config.yaml
num_hidden_layers: 22
hidden_size: 192
num_attention_heads: 2
num_key_value_heads: 2
head_dim: 96
intermediate_size: 768
vocab_size: 2048
hidden_act: "gelu"
norm: "layernorm"
norm_place: "pre"
norm_eps: 1e-05
positions: "rope"
rope_theta: 16700.0
rope_fraction: 0.25
qk_norm: false
attn_scale: 0.102
bias: "all"
tie_word_embeddings: false
parallel_block: true
extras: ["capped logits"]
init: "normal"
init_std_qkv: 0.0413
init_std_o: 0.0
init_std_up: 0.0413
init_std_down: 0.0
optimizer: "muon_variant"
learning_rate: 0.0108
lr_mult_o: 1.5
beta1: 0.93
lr_head: 0.0076
max_grad_norm: 1.0
warmup_steps: 200
schedule: "wsd"
decay_fraction: 0.847
decay_shape: "linear"
final_lr_fraction: 0.0
batch_tokens: 65536
max_seq_len: 512
doc_mask: true
train_tokens: 438300000
max_steps: 6688
dataset: "wikipedia_en"
MLP neurons of a small language model. Each row is named by its layer, matrix (up: input weights) and neuron, and shows model dimensions 128-191. Each number is 200 + 40 x the weight over its row's rms, rounded and kept within 0 to 999.
Before each neuron's rows, "fires on" lists the tokens most often at its 100 highest values on Wikipedia text that the model never trained on.

fires on: "g", "th", "ro", "s", "go", "re"
L6.up752,271,167,211,199,259,182,169,169,226,197,288,211,187,225,198,176,265,188,240,203,132,169,132,163,187,244,249,177,275,197,162,121,211,219,265,137,191,192,182,201,181,233,153,197,189,305,141,195,214,231,224,211,185,230,224,202,166,242,218,187,230,254,181,99

fires on: "w", "ep", " a", "iv", " from"
L8.up236,165,230,192,171,259,261,224,221,173,268,229,124,252,215,209,174,179,255,207,183,214,142,170,231,182,201,262,151,211,175,152,215,198,181,221,189,246,113,182,153,181,225,187,128,233,165,204,200,159,189,286,260,215,262,174,195,187,208,230,155,166,182,237,222

fires on: "\n", " ch", "op", "st", " War"
L2.up145,156,311,181,138,253,224,237,238,240,178,241,232,216,241,121,206,164,220,164,234,199,256,156,215,211,195,249,191,189,202,212,139,136,174,212,172,221,236,259,165,213,212,292,258,239,162,208,190,235,217,237,261,209,182,99,230,234,192,232,231,260,248,175,221

fires on: "y", " Sha", "the", "\""
L2.up301,182,263,222,215,230,197,230,206,272,140,178,175,198,248,158,122,291,207,197,168,252,196,160,236,161,292,113,166,163,96,209,119,142,249,163,179,227,213,241,251,183,140,178,140,245,187,206,190,220,218,194,267,240,122,214,219,227,172,168,262,219,200,186,215

fires on: " (", " un", "[", " \"", "ce"
L16.up192,135,205,143,199,260,269,200,208,186,131,166,164,192,164,159,138,189,227,241,190,240,187,217,265,251,209,195,187,179,203,224,189,135,156,252,180,197,155,252,266,109,133,162,179,175,191,193,232,199,240,127,203,245,238,254,294,131,185,230,191,213,246,196,152

fires on: "st", "\n", "est", "ive", "d", "te"
L2.up9,173,224,185,242,212,235,208,265,264,192,222,247,201,191,154,181,131,185,132,188,247,183,172,205,175,159,218,208,212,196,147,149,191,191,194,151,223,275,196,192,297,225,243,212,172,179,196,268,132,214,181,181,287,211,187,266,94,158,238,191,276,236,201,219

fires on: "par", "ar", "ep", "re", "w", "ol"
L8.up609,259,117,174,193,205,215,222,181,206,221,263,173,157,280,158,155,199,267,193,169,142,243,182,243,111,142,282,259,235,196,133,265,222,246,161,221,218,121,167,261,207,274,237,170,221,272,218,263,193,167,145,182,166,173,191,193,184,245,218,237,170,203,186,239

fires on: "d", "s", "\"", "n", "y"
L3.up139,146,233,222,169,189,191,172,200,170,183,193,158,139,293,135,177,290,196,158,139,225,235,227,285,213,160,194,188,149,183,140,192,175,205,198,224,193,170,242,216,197,273,217,216,196,152,190,203,250,209,194,301,243,171,177,194,163,188,178,259,272,255,213,218

fires on: "s", "round", "us", "age", "way"
L5.up431,225,224,208,267,258,203,190,182,146,161,301,217,125,186,186,185,214,228,192,189,154,178,268,222,153,131,213,212,219,195,211,205,246,172,141,227,193,193,293,216,175,175,190,199,170,182,226,255,139,290,127,177,219,224,194,148,167,192,147,171,158,257,223,186

fires on: "d", "s", "f", " of", "ult", "ance"
L6.up404,168,204,180,163,200,229,126,188,197,226,162,156,182,147,190,230,220,173,247,185,201,227,216,223,267,256,137,277,227,247,137,229,131,214,183,288,213,215,152,268,246,221,287,197,184,150,221,155,190,205,191,201,136,170,144,256,235,218,200,210,210,236,249,211

fires on: "s", "mo", "ten", "one", "ro", "st"
L5.up120,186,187,178,206,118,201,193,232,160,149,201,165,201,222,238,237,178,258,142,198,239,228,199,148,193,194,175,201,188,210,233,222,240,199,143,232,291,172,234,213,172,157,153,192,218,123,175,135,203,228,213,142,246,214,123,187,145,231,223,174,262,217,229,122

fires on: "mb", " se", "e", "emb", "ze"
L10.up572,210,125,190,173,225,246,182,257,278,138,185,152,225,248,315,186,229,222,141,176,219,186,139,235,183,263,189,146,149,250,174,221,223,209,274,153,272,219,198,249,205,179,183,149,231,157,242,186,157,150,101,190,179,246,264,162,162,174,194,230,191,159,192,220

fires on: "n", " and", "na", " for", "ach", "z"
L12.up53,271,197,169,180,222,205,220,135,121,186,190,140,173,258,184,241,197,191,160,250,179,230,180,122,162,160,258,201,150,221,102,223,207,246,210,197,220,199,168,164,162,206,238,172,203,184,199,152,204,163,237,277,186,180,234,186,181,144,159,232,251,196,167,183

fires on: "s", "et", "y", "act", "ci", "w"
L6.up373,165,195,261,138,201,166,166,154,237,170,205,188,162,239,183,133,225,138,183,177,152,211,300,231,164,112,194,164,195,163,244,193,134,173,253,180,188,139,170,242,161,213,207,227,211,155,191,176,221,176,242,285,253,222,170,133,173,226,59,259,156,219,187,237

fires on: "k", "ch", "th", "gan", "s", "st"
L8.up99,202,124,178,177,192,186,220,200,189,143,222,231,202,215,209,172,244,224,201,167,166,254,112,190,264,162,173,260,181,248,273,174,239,192,197,189,217,185,232,214,199,164,212,205,181,170,219,202,171,186,173,145,172,150,130,228,158,252,291,137,255,165,263,228

fires on: " 18", " 19", "li", "th", " Ad", " at"
L13.up1,187,119,224,135,141,205,179,183,191,245,77,189,197,221,129,161,217,142,219,157,220,247,115,182,187,164,195,236,220,206,209,235,253,158,195,132,271,102,242,128,268,214,267,164,173,136,282,113,219,187,225,186,233,180,140,142,198,243,202,201,232,168,199,147

fires on: " h", "he", " he", "b", " He", "c"
L16.up440,154,234,190,180,222,159,165,225,192,143,208,178,105,278,173,231,179,244,168,124,280,234,114,218,162,199,205,204,189,224,219,206,158,216,182,191,217,287,203,251,237,249,212,205,183,219,255,173,219,180,191,217,203,137,160,301,221,207,239,156,132,155,195,250

fires on: "li", "ha", " 18", "ci"
L12.up44,177,158,208,172,228,253,160,200,224,263,159,185,230,266,123,174,220,181,186,189,266,180,79,209,160,216,209,225,277,175,148,183,229,170,173,233,283,175,120,219,169,210,162,239,253,142,222,177,210,221,183,225,212,231,199,130,233,227,183,211,179,150,175,150

fires on: "l", "il", "em", "m", "or"
L6.up735,208,161,210,217,202,200,200,138,172,171,210,174,202,145,215,196,216,211,165,259,247,201,118,148,221,227,263,217,271,195,139,147,323,158,225,209,215,177,208,189,221,205,212,234,201,249,210,235,186,174,146,211,213,181,190,206,249,243,164,250,203,148,252,190

fires on: "\n", "art", "t", "=="
L8.up528,184,187,216,162,244,143,183,155,229,194,258,134,193,182,110,166,204,198,116,145,164,199,230,266,150,204,201,164,164,223,200,236,188,252,141,219,208,178,239,229,171,166,210,239,172,200,222,175,116,240,208,183,218,141,183,214,196,224,243,185,154,217,262,186

fires on: "n", "ru", "al", "ni", "ral", "z"
L5.up472,196,231,176,184,210,196,162,201,198,246,225,141,214,235,151,241,208,224,233,213,163,237,52,170,184,217,253,238,248,237,207,202,218,235,179,224,204,183,199,185,203,169,213,178,231,182,208,130,239,146,153,231,140,227,196,219,196,204,127,226,304,264,191,126

fires on: "co", "c", "st", "p", "ed", "gre"
L10.up665,197,225,128,211,170,255,154,225,121,190,215,169,263,172,159,212,196,193,278,219,193,166,244,232,168,182,206,194,218,180,177,185,222,232,215,236,206,259,168,177,224,171,240,228,231,184,263,172,169,233,210,185,174,232,149,226,190,189,245,156,162,155,189,217

fires on: " and", "y", "ly", "s", "port"
L10.up543,188,234,95,282,216,165,198,141,231,175,241,169,132,237,197,233,213,189,209,150,243,150,254,174,310,224,223,198,195,193,176,166,152,184,188,198,203,264,205,204,231,142,221,201,213,219,279,209,154,189,252,242,122,198,204,245,216,134,175,214,208,220,226,223

fires on: " he", ",", "),", " York", " 2014", " He"
L15.up637,211,158,124,158,204,182,228,226,173,159,257,203,227,207,254,279,145,204,160,152,266,296,178,272,188,260,220,221,202,257,247,158,172,121,235,237,140,281,240,241,191,190,192,190,179,169,184,178,192,155,237,229,171,147,221,205,286,163,212,248,169,188,207,235

fires on: " (", ",", " Ba"
L16.up105,199,237,157,178,240,156,232,158,237,219,207,138,290,151,190,170,228,239,122,267,127,220,187,216,193,177,185,202,63,168,144,220,196,156,183,221,219,247,233,160,125,290,227,179,121,222,160,272,214,164,146,203,230,168,243,215,231,208,212,147,283,236,214,208

fires on: " dis", "s", "na", "age", "is", "qua"
L3.up725,222,199,205,247,210,207,270,194,197,116,276,247,226,252,199,173,162,126,214,172,205,237,246,253,192,136,160,176,210,180,129,171,195,210,173,221,200,227,214,170,190,138,250,236,151,185,187,262,98,179,197,180,248,277,251,157,176,220,174,188,153,220,186,256

fires on: "rect", "ed", "ing", "ar", "al", "te"
L13.up763,182,228,245,144,179,151,168,185,207,209,141,181,112,164,246,223,113,193,169,208,219,241,233,111,228,239,186,227,205,291,165,183,231,215,190,201,238,210,264,190,213,194,199,238,271,201,187,229,162,224,156,217,159,199,160,207,240,109,159,188,279,185,257,253

fires on: "st", "u", "et", " can", "D"
L12.up381,144,217,243,207,220,214,185,207,159,211,157,185,191,257,245,163,178,164,161,214,198,221,183,287,147,183,193,216,211,211,262,210,172,215,227,185,173,218,209,148,233,200,196,297,154,195,195,189,193,191,212,161,221,264,201,172,79,175,194,152,198,198,175,204

fires on: " w", " W", " ("
L18.up657,132,225,200,148,223,187,228,279,192,199,218,162,191,196,150,213,236,208,160,218,214,254,259,302,188,226,164,181,98,249,163,211,197,144,210,235,243,227,213,212,163,184,231,224,227,193,236,227,172,205,271,265,195,195,283,227,176,147,200,145,150,212,251,188

fires on: "00", " 100", " engine", "000", " second"
L2.up172,156,108,247,157,214,148,206,148,154,190,227,182,292,70,238,216,226,195,177,214,168,229,238,237,167,146,206,231,229,178,198,239,215,199,155,209,235,170,242,250,232,199,260,272,194,196,189,137,175,173,175,170,195,175,240,214,186,203,172,192,192,244,235,249

fires on: "re", "er", " race", " population", "ation", "ist"
L10.up533,210,178,181,167,230,147,259,245,197,184,208,179,203,165,182,274,209,203,257,162,189,225,243,220,238,104,212,231,142,260,212,193,180,230,197,285,149,201,241,196,82,213,212,267,163,260,186,202,128,250,193,224,164,209,166,262,170,234,229,250,227,169,219,204

fires on: " comp", " |", "'", "mp", "u", "s"
L12.up441,290,106,199,160,254,238,151,192,190,233,223,233,246,203,193,159,210,221,202,143,241,211,190,215,166,203,214,158,218,177,222,185,221,151,221,160,225,151,211,146,130,254,137,198,243,208,175,260,228,160,304,195,226,230,269,215,224,256,172,131,164,175,265,178

fires on: "s", " in", " by", " |", " to", " from"
L6.up420,262,129,147,243,193,176,216,281,177,220,231,222,207,233,232,119,205,183,281,231,247,174,188,232,131,237,197,186,137,234,282,204,267,121,237,196,238,212,296,218,141,241,195,240,193,207,253,254,231,144,205,185,199,174,288,222,201,246,229,153,210,247,224,182

fires on: "ly", "al", "il", "y", "ed", "c"
L10.up442,186,173,167,184,166,198,130,186,161,175,231,180,211,202,153,257,125,164,247,225,299,200,203,116,237,171,207,273,154,213,166,193,212,217,238,185,158,243,260,164,268,152,283,189,245,212,262,210,159,199,231,140,141,191,193,211,220,106,163,202,166,128,240,201

fires on: "-", "\n", "per", "s", "S", "udi"
L8.up624,231,208,212,165,168,226,177,200,134,273,209,243,281,274,215,177,189,171,171,208,245,215,184,223,184,268,272,145,143,172,144,187,146,176,167,138,192,182,164,185,160,142,180,178,181,217,237,225,262,169,171,201,181,230,226,191,226,213,184,198,172,185,189,201

fires on: "or", "il", "on", "ri", "di"
L8.up266,192,229,219,198,146,151,241,190,194,226,295,118,173,197,214,125,134,228,209,238,228,190,200,171,158,258,243,217,174,232,159,227,266,138,236,249,206,217,196,209,232,213,190,204,217,234,308,207,220,169,207,224,212,206,162,225,247,217,162,228,195,165,175,196

fires on: " ("
L12.up593,184,251,200,224,187,232,226,111,246,206,173,136,263,217,217,145,216,304,130,192,195,207,252,271,198,250,195,246,171,226,177,229,206,167,287,186,237,164,285,180,169,216,191,203,177,190,213,245,234,262,194,255,220,193,329,253,241,217,196,134,192,225,218,180

fires on: "th", "re", "ist", "ar", "ge", "tor"
L16.up209,243,107,128,145,240,217,307,226,270,215,275,221,205,220,195,190,215,224,243,253,115,254,143,214,173,161,222,186,174,196,131,207,200,264,173,243,181,215,158,209,119,206,232,170,210,279,179,204,129,238,214,261,207,275,197,187,154,194,152,160,180,203,201,135